config = dict(
    hidden_size=448,
    norm='layernorm',
    decay_fraction=1.0,
)
MLP neurons of a small language model. Each row is named by its layer, matrix (down: output weights) and neuron, and shows model dimensions 298-447. Each number is 500 + 25 x the weight over its row's rms, rounded and kept within 0 to 999. Numbers have three digits each.
A block is one neuron, or neurons of one layer that tend to fire together. After each block is what it responds to, as a language model described it from the Wikipedia text at the highest values.

L2.down1096:520467482492494462521466531473494503487530494506495540489467481522494481471468498528494469513489481499528482516521520544502536473581493478470524546506494488525476501511443462478535491526515484560499518487496486490498507471502485505478475507550533530499490502467511490532503486545535463490464494517495473464500501472513529488470486475549487496468541522526537446481533494519472489484497479537509549509506504511506522436485477482519462470506524501499500
L2.down1624:503478536516553527536470518541472480474506477459491522500496497488522507485510562503495483500477481490487488483536466466536501505492516481493520470529498524503429488474514494509518503502521499536454492484534522523499491505500485481523488510510557521518499478484479524470476458454520507500529520499454524506491545478489520518540487533527518498479519501528485499502486516498517460511516502469478533511535486514480491512489509495476490515546494507485507
Responds to: Number cells after a pipe or semicolon in sports statistics tables (goals, appearances, 0 | 1), plus also and word pieces in sports text.

L9.down151:506535515486508539505461503493498508490514515493533545471505485521534517451509550494497520466491510492507505496543506460514493498474469525490559494490502502454501499497504481497458523500525499520515507507484477525522496487487490507515495496507463519454489558535522486522501537497479460502541501456486501516466498558514496411554480512460504487519487532510492489468499529495469519479500521529499516527526501509460499517474516478475474500461526561425521
L9.down650:470494493523509516517475496471465492509501534464528515454534504558485477527517522515518530479543479466496507514497468502516445511470496490509513478482534491511517461471507515490487558491508470517425531483495498510513496473501497542496496515510544491492503477503505473501502522460560504455507524503504494478506544539502465507538527486504519468507447514507484492507520528488507537483501542534479512497511499511508474494506522482475477522571524500521488
L9.down1198:518514488518490472511465488477520509488508511538510494483458521487505490494460503473483472509472496517463518478501465557535522480523484473510524477501505481506493464515479499513487511519518504515503457484477483472498462509469498509496506532451473532498530446522460540439487483513495524492533495495545510494487505477489520486509481516453507484535497502513504479517492515486504486522491508522494464555542514529479472492506477514517493486508533500498543
L9.down1577:475441468499490485509469505524456544547526525514456476478504488461499508540474522549506490505437513460440471507465548475499515478503482509515506492546532525507521503471491507562522489505512500485548531461485497516474498499472479462507482487467489502503507490488501479526505526518483518493510530476498505528495499494561501532434504535513498521488518513522527475505511493455451561481516504469498475492493458507493509482487510500468538521499552507488475
Responds to: The first letter or piece of a word inside foreign-language titles and names in table rows (la' p'ipe, Para' m'í), plus bare spaces before digits in stat tables.

L7.down308:489533506481494506531504515505511532519484503487478479480477477454518510501489537525500504536490507458469497482489514538517526540516487536504525470493514505525497521508481525492524501520468531497475498492489517537538476495473470534549509496478499490537521512488504487461466496455519525483493504488466480440521466489495496477489499513506519471532524506539518526537541488512520470456496492498513523511505486489441562490503472488540513543532522483489471
L7.down474:470496497455539521505494505551467531502463497480520494521497542501512475508523544505523485483488495495484470501511522506515531516504498492520502524517510529500555486481500502504542482495472505503488542529498464508464543542484501476506496503512459507499511509526515493504496495465499473488500503528503482540519529473512531513517445514460516480494537513513462546519535499504488472462518451467519479536520463484537532498446514428485458468502534505529440
L7.down481:507514547498466497521508477532498491501529492508507500506485568501476509505477541464468501517504495487522517495538518494451470466519497478521496526533455515463499464510522459505472526492494456481468504473521504516441501508532489482486463521517500498451507515502517489476528475450441511489544463537506501507483505537497453470568479479537497480509508492520463487491488509496485518477471515503507522470454494503503512475537518490495447500493495513470464
L7.down550:501502488498503509500500505537515528523474501468500488509485501496516466494473467491495529498474541460545504509503504559524459524515475491453506486494503511503545512491526540528493523534491457454496485492566521524528491508435465482492482497483513501498515479449520497480488474477483501470535453517478499504527485492550510490472505514505518482506493521502497468550482480495518501501503450491534553503515516470479512499502516479511545521481504495500466
L7.down1164:512479516426505488542479514509487539518518482508499504502483510524463532481516511555479511525471543523486515505484474495475508481489455479486544514540483517522500551512572490533528522481487519497502507473519457517523462501472510528522547475493530531489506498504469497493494513444431498477523497494541495507480483538538504508519511535477517514484536465548482501499462571479515480464470500495496476544531475488474499449495483504536493471505503472520459
L7.down1239:500511450491468541484515463498456518488484522509515524450491529529513524500536471519515518449448544454507509478490508517530501505535483509453505457527537534540542481505498525553512507489489482484470504481491525510479504515547503482534505520491500529537492532518474509512445502524506503468536500505483495463512489457482498502452498518493507509507500511478491506497511551519504466466483502443489521522496506520501517473488519437534493436465515486497511
L7.down1620:499485483464451478526495498514535488489530502463498469504501567494528486459541512503488513494494457534502486519509489529486509509493509501464518519523545539496484532543501494517488469462492552545455512446489498499518490541476498510512507490503526500517508476458523526475463515451470511524535500466498529493495511480488496496527497515472515442525505465574495507486504488550479497420496492489535501516480505515492521493517459506539502510466492488533537
L7.down1734:476524525541565456538514459516497481535489486497487505509465527480506480534516537507471523467510482541450466534500514511538528521523480522469471525480520521497484475487492500504492478487508475543454496511480475552519511541474520500519529514517492484562525519534461524498484474512519480500481486517517509525511487494448512462501520526491486525489500533521533526509547517478480467462500485519505504497538511478524450511443484526518522492479467548526512
Responds to: The first digit or blank at the start of a numeric table cell, often after | or a minus sign (−2.2%, | 0 |), plus early word pieces of names (J-ar-vis, S-emillano).

L9.down33:452469518468511493510548484491527496536515479517470458510521490496564484501505536518486526462518581514474499503490495491484524484516488485489476506516453512483514514490532458494540437523522530465512526471512532509487518527496519515467506480526449500513491504522514503516514482541485536504465510470465500514482485542534461463497535526513533525510513489535472519524447456498521515522503511495473539504522465552538482515501515534542501469476504499535518
L9.down103:516522480516518514497527466443488469469519533475476483506500517521453457519518493548521479538469463496508503550494466456513507525522563487467502530494507450492492464479500531525469501447490509544517466507477498534500494513490471479471522488543554520496482514504454490469499527508462451506523490514498498465488497443504524517510482506544516528519480519488481490497484501475470449508501514498524507518504523513481524522558483506527512518517471495491499
L9.down250:469470531489505492482538520490507491486508528486504531485545466490497501485517542486476482506488526500498509501455485510474513448501495516481466488514531483480469504506515504511498492507514512518495510509500486503504510484512507518505525483483471486497525495507480530484501451508511487535505494489518505505479489496516468473501499532488528521484503499473540490505509511504497511512466475495482492484510504514507479544486513481492521471480492483533502
L9.down431:466512513504524470482486509477543470506517474463525440498534492461529496503471530538530530484514488480496449517464473473465550466451534495532484499517534543474499512483507519488508510531517492515484518475503487488486441533486475528455478495485480485450546461531503530482500511481492483528472479494464531477471501514494485534550476519450500518497503544508512498493497474492506482504531471491428473529535549532486506505494470488519527502520524504514538
Responds to: Closing == or === markers ending Wikipedia section headings such as Works, Economy, Discography; weakly also sentence-final periods.

L9.down168:548496513494522455481493481482481478506485504508487540500460538527506458505530484511483474517461530477475504486501515506517477508490491500441498492487514468504505492496496530482529516497475525512497455521491491455490468527540471524531529483532471508463598510492465519505503461472536513482505475471514506506520524499520464518486490471510477484518519513522498520554506510516456560494524522521477503499522457549522477467517503490487544448502482482517461
L9.down827:511531511507473468468530463517486492451488485484474465548488526525502549513472506507507482518527493507493509524468489464504530507487488511507524519522512487482501482509488485504538514498487515487485505503490458556510478509418520517471492470512457477458521487538465488489509494492471553514548483502501549444471495475483527504496562495482476504456478535456546474486444580468490452504523485509519525516500543487508454502499525520528510502517479528485465
L9.down1194:474483457512505518524468529506551546522467464504491474475504483505502536492487517510479468531446507467479514509502506527506490510488478482473491483488548485533518537512485498496482520498469493507475463477511482488520509486478478509576519474479465542514472481492439511516475456519502494438529513447515483509517505500505505475464530464538488500534525491554515466541482501474507495496451532468513467535491506477464508485492511486519526545525502494487514
L9.down1530:525508428467470512482538473523490524490508469507501485475479484496515516477478513510511527474492470523484530485515516496509499482511482497492490516470494491502517515470502547527508485562486469497498506471494520491511506475462497473449512543495534498494512499460491461534503496513515510485515520510460522483487514447533502545511486487510525518479525454473508480512520508507493502500510518498503509443541478468505526509541499473497505497501507465515496
Responds to: Commas and semicolons ending an item in a list of names or terms, e.g. "Jad Fair from Half Japanese," or "Bill Cohen, Maine;"; weaker on "and", closing brackets, and mid-word pieces.

L2.down1265:483463476497520492509502517436476488474483476502530522495500529475514472491512522493488491508542505506540502499466497496495514459428478492505505499490526535502500504524473477500438500533501544472507546522495489517488471528508517504519505487507464514523509502496475490520526510502526519520531494509510515528463478525476474499520544493488500498538492472464465519515533537499509491525487528475510494468544516538505490487465521498552479503512540515541511
L2.down1625:484505437504491495487490514446496520512482457490479488502476509462533473513487482483451465531491519443486536499481510454504519481499512509475511475469527497478474489566488501477502502509510513477514503508476498509500516460486467464478521501471450513512549514500423489546475500459479470508469451540519514462502531473493484523508549511522515513515470470527481500494548517471506434535492519493527489507517521521481522520511537513522519510519509531487512
Responds to: Apostrophe of a possessive 's, especially in Women's/Men's event, team and organization names, e.g. ESPN's, children's, tour's.

L9.down15:500484515520493500533502483471505485474506482502538529489525493496453517503492464500478491500516527489537491523496497523496488450513469477504509525501450493496506488492476513501513492493532493495505489522496497489512471512506487513493527476512555490464613496535527502480466487477487482511509489498464499518485505485518463493546487493467524461483471520446519493533504498462515522502499481495493513527496495493504520483512477490483476513494506498476492
L9.down42:496506441485486501494458504466515522464493498505504528506483502487502519499509531488506541503513534496429515487490487540509487516526441465515496511508503497474538474504497515518493504511507531481505480498508456539491495482496487487479528476502503482487500487512507472539505469463508493497501471478485534527497491487528474528492525530506501497471491476499526476528489500500510531465499490487522537509472487519492485502473477508505521496519502448458479
L9.down793:529470499528538478516519527507489530549480535495455484510504477499532483505497462503486501508487517509480498499519498533499485511508476475507464450495461512493486516494485471517489476507518499472482482489460514467524464475505499461490484486509495481503459496492497505522489493561544538507503504469503508512477469483480461476497484468518495499511535489531511541507519494501501493508490484494490538507503506496516558488499491493452506487508491471478484
L9.down1008:502491499513474557501522517490522484539480497486520522509461476492467528527507493509507498504527528493477514455509501488480522505500458496489497491472510487486498482477476486510487493523518503499436493460504541505517505543539523474519534513514537484493607499505512486482497466508565482516486501505504478528485493473497494508525509522478494423537496491442540507486535498477499496488493491526487484514497515506489513534505476472489522521480500493485526
Responds to: Connecting words right after a noun or verb, which expect a continuation: and (heating and cooling), of (range of), the, as, plus table pipes.

L2.down1051:528491505489489504492513548498469497464486489527507502475455475494511511468513473494509488495524517507520518534489469460534524509505530531493475520536466522534526531511481523538506478513496477484464502463484509506507492462491496493514464517533497519482483483510499488465497489480514510507523481519480465501487504530497499525487511511493510484481448502539462474503506461486494548458453515480540472513471498500486453479502522464499520521499509465497476
L2.down1550:480522492470483506518536448529481513475540505445521493483451531495516520494524542551511517506515534553471516506499473510462493481511491525503521502541459536469504484486539473524497486497517481486524553543485497498546491505514495489468491482508507524485447532494508501523467498484500500516490516472542503479491474505438499504546496507470476494499494486486522504512544454529508528496509511509490459438501501479538522466470525464527508535467526526466490
Responds to: Mostly "also" after a subject or auxiliary in encyclopedic prose (he also served, also known as), plus mid-word pieces like "el" in Felipe, Gabriel.

L2.down111:491470443479502510485523506536523482522524570491536493473496487498509491507488532488498469491517496543482496471494502492485513487465487482511538513478517468510426507473515516502515491474524509477499488505488483553511478490499518524468463531533540488522524464529499521511508519519516505486523515478485523495482503561515487474521516535465497486468442448515476500486525490471558535501497474517521559465468471505498455527482490472481483420496559531489504
L2.down1093:489471441493505518517496508550482521471507529503500502465439479517528458527500517518477492466489486532500507475451465515518510492496488471523489553499492512521483473474492534450505499519483491518494462481518506503512508522503498507507493494496528507521499506528516509511486447523492509478508481511539507510504516505497521518519498548468490450486472478459469555479543533451589473473531505496488500469493493511473475489502503496527492497500476509516499
Responds to: Closing parenthesis ending a short parenthetical gloss, such as an abbreviation, country code, translation or number, e.g. (GER), (ATypI), (aet).

L7.down109:521525524498519516513519466518506455523530499490512519512503483460508498508478493492535497499515454492512482491495526501452482522472499525469480530511507508534546506463511508532465520489467432484496497502497504491470503504517465520498467525514545519539523495490513502495491509497494497494473508508517479501484521504488503527537511493505501469496474528463474458492526530496470516491469515532495522499442468492458467503534538446463518505471484517479546
L7.down670:486536472518470514473510497495483488473531505505529537465467499508572451494503525508489504535516514490532462487526496470516532480552496518508494508481477488486483478516501520477518498439504526534480478486498508494513477527470527500502468514515499534482481477543449496499508504487508507485511500512518465495505514507487489479520487488500465480512483511521482496485491539521521469506493512525574486514482501472552485504495527470475502505490534517547500
L7.down815:527483499537478507473511504470488522538465491468518525484460497440500480469483504536490531552522526489485460475546518519491539503454468543525526486504526503508463465520523519518512497479518479511523513508534509526520507484533540503513516543530519505499514496475541475519514494482532480504490546494495505509522523496472477485528532492465484520511513491518475489526521512471504484486545516528548525512493480528478470470516511519481531519512456494501463
L7.down895:472504518490531489455482510475492517503506467514500484512456479459481507510522507519508530545522518485516461479554480496529527503531449520475498502519490548496500500502474494552513476508508471506509541508487526499488499482546549524502476498468425550535502512492485485480493482503493494502482481436518521465495508509445515556473516511475522522495478535511469489505508493501511502496510518482547499528450476482472547504458488514539522525491469478492495
L7.down1337:509535482480528549484542490517487503497494477498473530510525518523520460495526503510477494518507532510516499482455506488475487500481483477493526502519521509491506476480493477483524464527477506471482479513492481501464491504452474501519457458522479514493482511500527492516454519482522490476498515507489529524487472506520496492541538551493486509512546516463502490482466508520481539507491469494521541523487520533532494543523507487522473529480452553470545
L7.down1376:522517583547489520494539459489525504519523480497525470524472523465544500559515487492480544480514536471474526487464522502476476521503497467497503481503452489517499499521499477520516553445495493532514484522530449478525490544515438493491477518505452495502491521498530572507468490468475459536492496506507456487486522515469507469497490500476525488507511491461481458478500496517535501492479509466517512470510467497557518487515484506535496480472450525516498
L7.down1381:477495497500517501503488532486529536501510513502506486497451469476490451545475520501517455530515512495498486521516451495505478442519489528504478492492498489494490500437523524527498434499490534494518469504495490467477490535461492478488435481506526491523444486505515480493459465484521527464505506495517536508519506451521539449551491478527495506498518525480453481501490530520486503509525498522488469513538498510501513480468508490525534517542487529539498
L7.down1749:463509520522494451460508502493462566507567487498493494477506456556564510439511476507521521532509470484525510502530495507566499480511480508515493503491470480528468510472429478501542474487534517531527473513471518521474487457478498494511528494483477498470495522499508468494490516500525502484482529508519484486514470494497556485432494480507504516511502510460503489513482504516456487472479532488477459479488533489542483487443492509446524476470496441502508
Responds to: Commas, hyphens or semicolons right after a proper name (person, place, team), e.g. "Boren, Oklahoma", "Mecklenburg-Schwerin", name lists and credits.

L7.down209:483523521501526537482487489492462507512509518470491507486491501452483497502495451551505484513489517532539480526484491501493460532537480516527507476485501498424518521512474504468540488477575507486508455509511494520534496496490480507501512500490486517541513501543475459541465466474515490517496454481505485455495512506477516500540522485518521504553541474466489467513518499481500469463478523538495484484495529580530506495532522496521506519512489505519506
L7.down287:457536505469541531514514503456537477484510515501491530488510495515480477457506520510486525480487525535493512531499510501508504513494512507504476536488519479475403487517512493505503503462521496474492479501531527496512490476481512470500503440487509520497486478511503534503483479495471472533478491511508515523479534516517518510564496468476514451505509491550519464470473542501531496509544506518504524492512540558521491508530522488539485483503528521436490
L7.down325:476534541494514472485495497500445541476471474490521483465460541462495539503492489501509501506495494529491498527496516452525496509483510509487499551498515508490526491478491479472489525516480548494513493527455536450556493487505513523457530503491501480458524497542516544516493502540527494505465503514504463481516501508510498547496464460504469538527536489463496543511483491531510518504508525551540510517520533529481531513497493487515504529516531497478503
L7.down344:491502492473530496513469511452465503514479496530526515501487502491520511449484522516504489488485495519491501524473504486553470481482495459497559553523500515524481471477451504493485518469488477499470503519496508462494489482447459491440515456491498510467519484522532493469525508514525489505500487520517468475507552480515528503489517478514468467510524469500490493516455510475507474493517534467527467507512524516552501482546524512485509498541532520495485
L7.down643:504504492481454481498534475526458484473443498513492483491468521505513516502490461446523558533477487536486487504468500489483472519550546509540488553490487490516505514480506475507517522492517509542508483494525506501487539524540494541510498501469481468500488511491484479496482506531514490481511517504530489510507525506520522494551475484463487495524545474489481519530488546485511521501502514480531485512440509514521553526499510467474494489542546489488512
L7.down793:500516504499483470505456437527516508541482441489521516469480484481495495462477446486486495478512520502568506549488493510455491515503515473529520505502509539511513527509474484504494517526466537487437487469510508541543466522521536513513476502498529522475525527588501525457494478465497558533494542509544510504517504501483483505521480524482530507514518517466508490493515466457544508513471545474499531517491503505462518536489465516501471503502543517499499
L7.down851:450454449448524497492521496479493497503470508490500503481513493535529506487467554492493512502490518497498512501500479499510517508479540503497528526528548481522458436507549502500499531475522541532481480524476508488521474488507520520493510508517493499496481455517474494463483455536498532494521506519504461500450480526521531499530477555510497512545476461541469500532495499513495506524491487500494496534494488518544501499480513478493480441485534496529495
L7.down1297:491537528459458582510514546516503504521477477519487503493516495466469509481526538519486535520500513502517480501500553503521492510507526429503498508490462517490518458478508497497515575501513497476484531496503507516528501500495487519504553504527500522507538507532530485451471514506472481530543486484522502504456476512483515486498458500515504499532497534478425470498460503475527476529507533482493546511528498510491496511493506508518480468527480503501495
Responds to: Closing == or === of Wikipedia section headings (==Epidemiology==, ==Bibliography==) and heading-final ")"; also final pieces of foreign names like Karvel-as, Gymn-as-ium.

L2.down1302:479470494509492464472542542484465546521484494488443544490472523477476538512505507498516458511482521485499516478492480515496553491495520463556471458511525494451455505528488480539525498468511513521497501501525521531504503468463450435501498490479479543462515478478454469496516477501514453498503517514518481496458531510487524493473463519495491538515497495539502493458502518527431461467510480453497490452500511524514512508507490521496554494549499469513507
L2.down1396:505493468508533492455517493503500520494516561499501466494507459471515494493503507549472469514550525542469491503540532559464514490536494481478459490490524505501504498462497470509482522506510561494510469517497499525482503534503493521496531475473527482512502523514495491521501520530528515437455460525542446459521451516517489517463512505498513488543501468454463519453503494519501468505501506449454507468515502489481503470507496506477483500466504482516520
Responds to: The token at or At, both as the preposition (at the time, died at his residence) and as a word start (Atlas, atoms, Atkins).

L9.down91:523502502502542485469520528516470518480511501471485493515508520489511514500525496470514490477497495476483514533460518533510526495429489524504503495517509492479519498484518507531529533497448535498549516512508515473517510499516479543501542500533472525500493498472547533496513546482495479551503550473467520533455526495494428486495476510492513501465511482495512516553516524487512534493515538520518466550493509497471502483510478504492521525497513516541549
L9.down1102:485480496509474476518498541487510493482501526478535467485473484465445481505514462509459528502494506489530510480488463510483523504470514513513533540509506486510502487512510441497534517463496538541529459509495510510486487507493464513489469455476495518473514507474553507487520502485519494474502494455494469547510462469461506509518500512488497481511524437518539481480504490499482533501534487491517507454494502490495567486478474493449505497499504493512445
L9.down1392:450501509458521508527518478520517528484520487455457527531510468474495483495533483514476484457527501515537504488532516496534542481493515525542487520492494514506532522502498485491465546461501512488516483508479489568496504441457494478536465519500547495497513485493485486513521524496528497467445489542520517493500494493529482554506528521516498499487507469520515466470518478509489504533509508502467556460522487538508497460502479571459482506512480484504466
L9.down1754:497485553543480496471484489492517474532511484478521463464491446536506494530497457516482542523504437465510529506488492486495491495507501528503495476482479513448501470514481485497498505497536479519546529548523528523490491485517494511446465499525555552484542507498516511496536463469510500474478543464490480491501472497474492512560506530471500486471487514502515493509518510531511488530483570509509440514458509464492530491498475475506501500500491516537515
Responds to: Mainly "to" introducing a verb, especially after "the first woman/school/organization", plus modals (would, could, will) and contractions like don't, we'll.

L7.down343:500475491542507494461531468502533522466512545524482522485506507522500534498463557496502459500494479484464483518488473509515486532491506481460491504510530488499512471510489499511527490493472502479523500498476499492521506533507521524522491501452477477555513468481448520479518510523503501492482455491525495492499514462521536551500466528504475550507474518466511510488515492502493472507509501487495499481522528502539548525437509513483493508501550481495504
L7.down455:522538522532515475480522474480515461510511482512471469505530488552478510513512522503487515461475497484500498484546480502518538531468499541499522511509498476478507492488488506515494468520471525542507518500472524548522491459490479472516462476484489528491494509488486513479450493506516521504543491452500500500490510490487540505505441524512495466503508536481495482493528508534497477515524510490487513486503539497522546454444469486507507537483515482508490
L7.down642:491512485490502523527468511511457501508520501499536449513538527503509511488528515521508478498509524497523514485516476502520528504487484458526551498523499471476460507483514483478521530473517509489499537522525512521558508505452497474497529526461465539506511486500485510472524491521500498510492515499512454477498535516478458518530507534462514509493532499500499496504490559478489477466482474488499527460487465502476539505493460501534511481497474503518514
L7.down660:528513497521536496509535496502482504482501469521482474538510480487462453511484463511518445466480501514502483481527536517466517480498505485472507522494523482551437489508481524514498526478478534469505516516494541515484467492487542519475477475484464523467505504492484519523519492540469514524486492494525532507503541451463537508513504530504491469512479494470540493505575492500465489512520477522466529454524509468534515522475512534486506469513465479527481
L7.down996:500502434473514460470499464468542504504479471503500480463502531488508510497506467467484517474517476463478487489515448506501521486482521526524494494477560545531493508471484498483479544527477467483488520508498487462506476464469478510491529466521541477497501452485473512466516549485495492516480493500472530515460485505520484506495475521498520481496455484502551467511479510533499454488487537498501492482486485500467540505501462514493540510535537509501506
L7.down1067:520506499531475525493527486483486521490472507525527505471479462523481513521505520507463471505503522510510500454477485486494521488495489524482497493507541455498493526525527474463554469452531514502562477528500496493502437538488496494507477523544498493504482492479519531515504514516526494482502505458498484493511521493468465472556519524473489481517528517552490532473502511488508476497522545460540496529475467533477523493496465508454510484502483532518464
L7.down1175:490486453522493514521480483482484531495479490481480508461520519507483503486518518535497480462531528513477498517491464505482510502503492470522523447504454483510537507517533492483517499509498495492508521501516507457523509491500524541464553483537496510509506480475503487504463502483486527493534480494502571468503484538505476526542558526463473491492524495509497519521479543475517466490501496502545509495510501488487501478497515487545498491486515516461502
L7.down1564:496484520468471454471520471447505482514496465509526523493518464519500558490500553501505502491536505485514500487510480498471495442507460529561525476496548519496536483494497472522494480543538528512524532490431520452526521509485478495490514490471509473532505492504419500477491492524530538526478490500493494496480472495474522558515452496482462557492462480458517509521543504492513508461515516483518509485547521535513555511479471457504474540490512504506545
Responds to: Prepositions (to, at, with, by) right after a verb or place name, introducing an event, destination or team, as in faced X at Bellator, Erfurt to Erfurt.

L7.down15:518503431513550492459490521484504516487529516519483476482484491521507478521543489482514530457501483466479527464490516445523521533519497499485467518504517459513473504497507504493498512524454515450468474495518459518514476541525491513521499543495525496504462500493514428549523492545480519452473495519463493486512472494486481445487519504476519536555514489491480504522548514523554484513462494525480446478521517512508568459502519494476473508540495527507483
L7.down16:481478559519533482481485483526490512436502522488499544528499445487522457465486498527489454526494498490452502518508492478508531482514474506497545512537507480481510504487487455514506506455470494530506499502530502461581497501549503514525527463495493491511487491482494475504501432515536519501510514503506534509493522484491510496465525538544489546510507476484516496479504522515507477521487507515503496467519503519526466531499483524528483516506497485546499
L7.down453:501504501492528460491472462465523468499521470483473513472502452549515495511529482527543490529518486517478516533506510482506496505500498539473476552498522490461480463484486493522490478473514476442497459536502508494525500538491514484526506490515501475516503465505503461479539475525481508505509566556469506508456470500475517496518499542476493479515505535480531490519474511527529526494498501570488523496505511502509490523516534503511514453467450496494525
L7.down592:460478524497501470543478497513518504521503525520506505461528473443497529520481543474503515480499513503501504481463488511534526492531518492497463490522481468477526463465500519497501474490519492483548518503491520496528497513532477489480519501474496507498508520512475514518489490529505538502525522483524485492483534520493502473493490507497524439510506504527510491515533492548489489508510518517489509506452455481533488484498536494524503505536475502445464
L7.down827:492512507517463497485453510544460527529485487513474502497538484532530468512518484515510499480453495476492497507473469480540474477523507503539492491523530493503530471495536500525509537502529475474518515510511484522496500503494484521507551513522515461499532522474468525497520459513487498498500486505505501474487520497525530474495542517477505528448484517524520527515470533473494465561497505512552431520511479496498508477477494499549492483483498477479494
L7.down922:492527509544461587493482505475508504515476497478498500510528512481519476486498484511462513486497501499471486458485547474505478515516488520482519442510503484465467510489501480483500518513526514513565520489503492494489467469488500454516514515529465486488495544490513505513435491491513507515556514502467538505530547510495472495476535516463497519461530529489464448504507514464507444489509528469527498528537498535539493502404468486503478502492466450457484
L7.down1193:532503536475484487530505485481484515502530502478475493507489481482543464493512482486530474503504496457482488504461446503486492500477466498524503504505446473439481503518474474473507549508493504501486467520509513496455445508524521468531507491501487477482455497494518491514490510507480527513467530475472498441548507507509513503467559540518509510470515559484505481479544525518514494512530519520497491502510521509521547529478490520523461491485464499490474
L7.down1467:493502501496533474508495500491523482498457503510506497528531518513498520524536504461509534516516493493534513506504516520539485474494516474512491499470518536501516475465456482514500524549503541511480559495484539454502536513516493461509521487434475459497468497505504500550483503531511506520506471466455479532491464515505515504497503483559511481489477463516484543532500438466501492514521508452534485492502467515475525495472507496514476511507548519493497
Responds to: Final word-pieces completing job or role nouns, like -or in director, rector, emperor and -er in manager, announcer, commissioner, including table headers; weaker on predicate tokens after was/as/named (the, part).

L2.down195:518553450526496490514518481537447498526493457538499488474469523524536461505568510490485516496499531462518541504458491520483467492485505441484498479527537500467500497497492497507538506469531514508501514506496504505538480484509529552503507496498477506530534502492496505505500494541489457489514531492546514485476497465499503466487491498477484501493516488498503514475500522487520469494451530488548500468483529472489503525508507455487485515494480517460489
L2.down1000:493532497500493501485531493464460536443500530472503482487483526489475503511543510514557521496529490490496528463502479474479532497500491484534475503471506540490491488528489513498502513514503533503473506518486573538499490509495528499507500522486503491514489536491538511479510532465511490509506454466546484527449494499483470522501508471514545487530514491459494497500484476503480508495499497507559470518466503542522472518496554528454489485474494528454463
Responds to: Commas, and sometimes a following preposition like with or of, closing a noun phrase or clause before the sentence continues, as in Basel, / Anaheim Boulevard, / led the league with.

L7.down373:493509474511439463498513489517515456500503462486533482504492470453509521474477519518486441514548512475478480484483513491507488500493461501501477512471490484511487504474516511520513484480501533520562497513495515517511510502470485495448481465484505484500533439519463503501513499510476464555512481492475517499480503496497476498486499476498482520496501476477520474525497508533516498521506525489492479505501518488551493507474513511523484536521458505484475
L7.down648:492510462498443481481453460518504478477498526471530517495478469515533491521491518506487495488485474517529467532517477467513515506516470507516504494496512525477519452530503504488493506469495483520521457498477519534500454502471493528456470505478536537494504477508460498505482493508544520473493489517454489482505513503508536525501506508513494480511465501470513473505509523484478492514489468498471485488518494539489469496491511491474482543500464479498508
L7.down726:513503496466470494501533480467477486500505509541497474482475504462567515547451467524485523481494505454517492530490467535499468551536508483528462513458479488473496456509525522492458451436490469468498501517484503477448474537504488542485496534491477473532445482442505529530507493445494527502498541496479474497491534526495467502507522542494517523463501524492487495518516503498501489492501472479462493537556522502499487513493528508484531491503490492489501
L7.down803:502534504482495493546499491522529487494504464515486473513469496482484494514456552461501489488480502524503499513483562496476481481507503523523489491497493506475475542489468507515500470495488506519516501452505540459498505528535484498464509483523511509516496514489529491465524495438518516489526485454558525499501487534507462522508507505517546472498506493540501480498531534509489527458509544493489488510500466519455457487479514537525500522532512504516521
L7.down1125:472534475538493512448542493512511508480511451522490506492491533534532520475509511521522500501481538490560508549501525504479525519461513472489520532539498508504465481474484465527516510484492486483458455506492510512511483521504491470515470524513489502503534539501478514463527510519495520526478484506467531484492530530507493535526497477462481500509499512479469497503482497494504525493505521520485508487459495506498549475555482509508478508523531562494490
L7.down1427:497491499515524460508484518502509442483478485518517510479490520555465454530496537475480479523487505502508448486467447471488498506518478488477491462512535530490505483479482493471497490481521521495505482449509482508502499506480478510490506513503499490505504481536509461538483508457470472506506455516454467481478444524486465489505493522520521522476479516487545498532517490481480484467514485543482484526528535523506506531473505524515538518513463504484517
L7.down1624:502550506503498545520482523519529505497503472522523504469514454489537525504507523470527477501506513478535509531482502496473502491511486518471490516508542491491467508499492489528515454462520513478466490499515547498496521463458514509469506484466467529528488495472506515473519469518539516474507480475477493476555506467474482502515517508488524482509542487470543465491526493507507487505489489503553508486527497511525504506459507514502519490527523515540494
L7.down1641:493536430488500506477497528492523488497524525499494520523450477504503448459462460497502514495492517535493504460504452489457552503489507532479478476535494504530485522472486478510519497472532524506509432503468457507552534513443512492473431544489509531497520460501527489534507522518512500466499539480501492492482513497486508494509499537516472537535466478482494485520481512501518441482534519528468490504513518501498475486505499555461523495529484488520501
Responds to: Commas and possessive apostrophes directly after a noun or name ending a phrase, as in clays, / the island's / Uganda's.

L9.down74:500503517488495487448480543525529530449492503480491499486511497449531533457507531474496532481490502511473486499546488491515506504477494484528527537465556522536444486497435491513522496458481519513523503493457512533485501474484509465510506499492502504541437520433500472565466488493470504448493469489547562539485484515522502494475507475498501517524501466545494492496473540528523510512492477537488497512522489528486505493469487527490526496520548483525497
L9.down201:495504482469501518511566518508485563503514523484494489506489554451523504491477471500517483508473492493507509503479522486453516481529525472475571532508465522521500541518555497498500474469487465479525485494493514521491459526494501456529470504462470548525446549504501473454482508511508492502499532496523528506478448482486507458510517497523525494486493469499492473514492491489489518485509474532477499504499494498491465554558504484464497491468511496458483
L9.down1113:511494495457532477504523528506534516510511487454494560456531512504511522453474467511491548477504515507494506460505463548479496525469471482504470512486479511487524534474538488515500497496451472503501479472489514482507543460488429506479492503481523486503489505498472477516494540521469478531505546511501514502514534493541495504495516486492480473484486533498468463485503525488451536493520506506520511495542466508488513484459505451508508479490501508510477
L9.down1255:461549501487545462512494519524476512446486537515468519529466488484513500480502524466477487487486499509497503530521501454483518462452501479475545511507518540507457558529507520497495490504464450507504487508501491490458526515496509506513516477499494476491510545461477508511521508496513485514481467455510499490478477483502500455514564514505551512490488492509493515507479523517521521486528511523533521477539520490517513516495527519510498479503479506492456
Responds to: Final word pieces that finish a split verb or agent noun, often after "to" or a subject, e.g. spons-or, profess-or, perform-ed.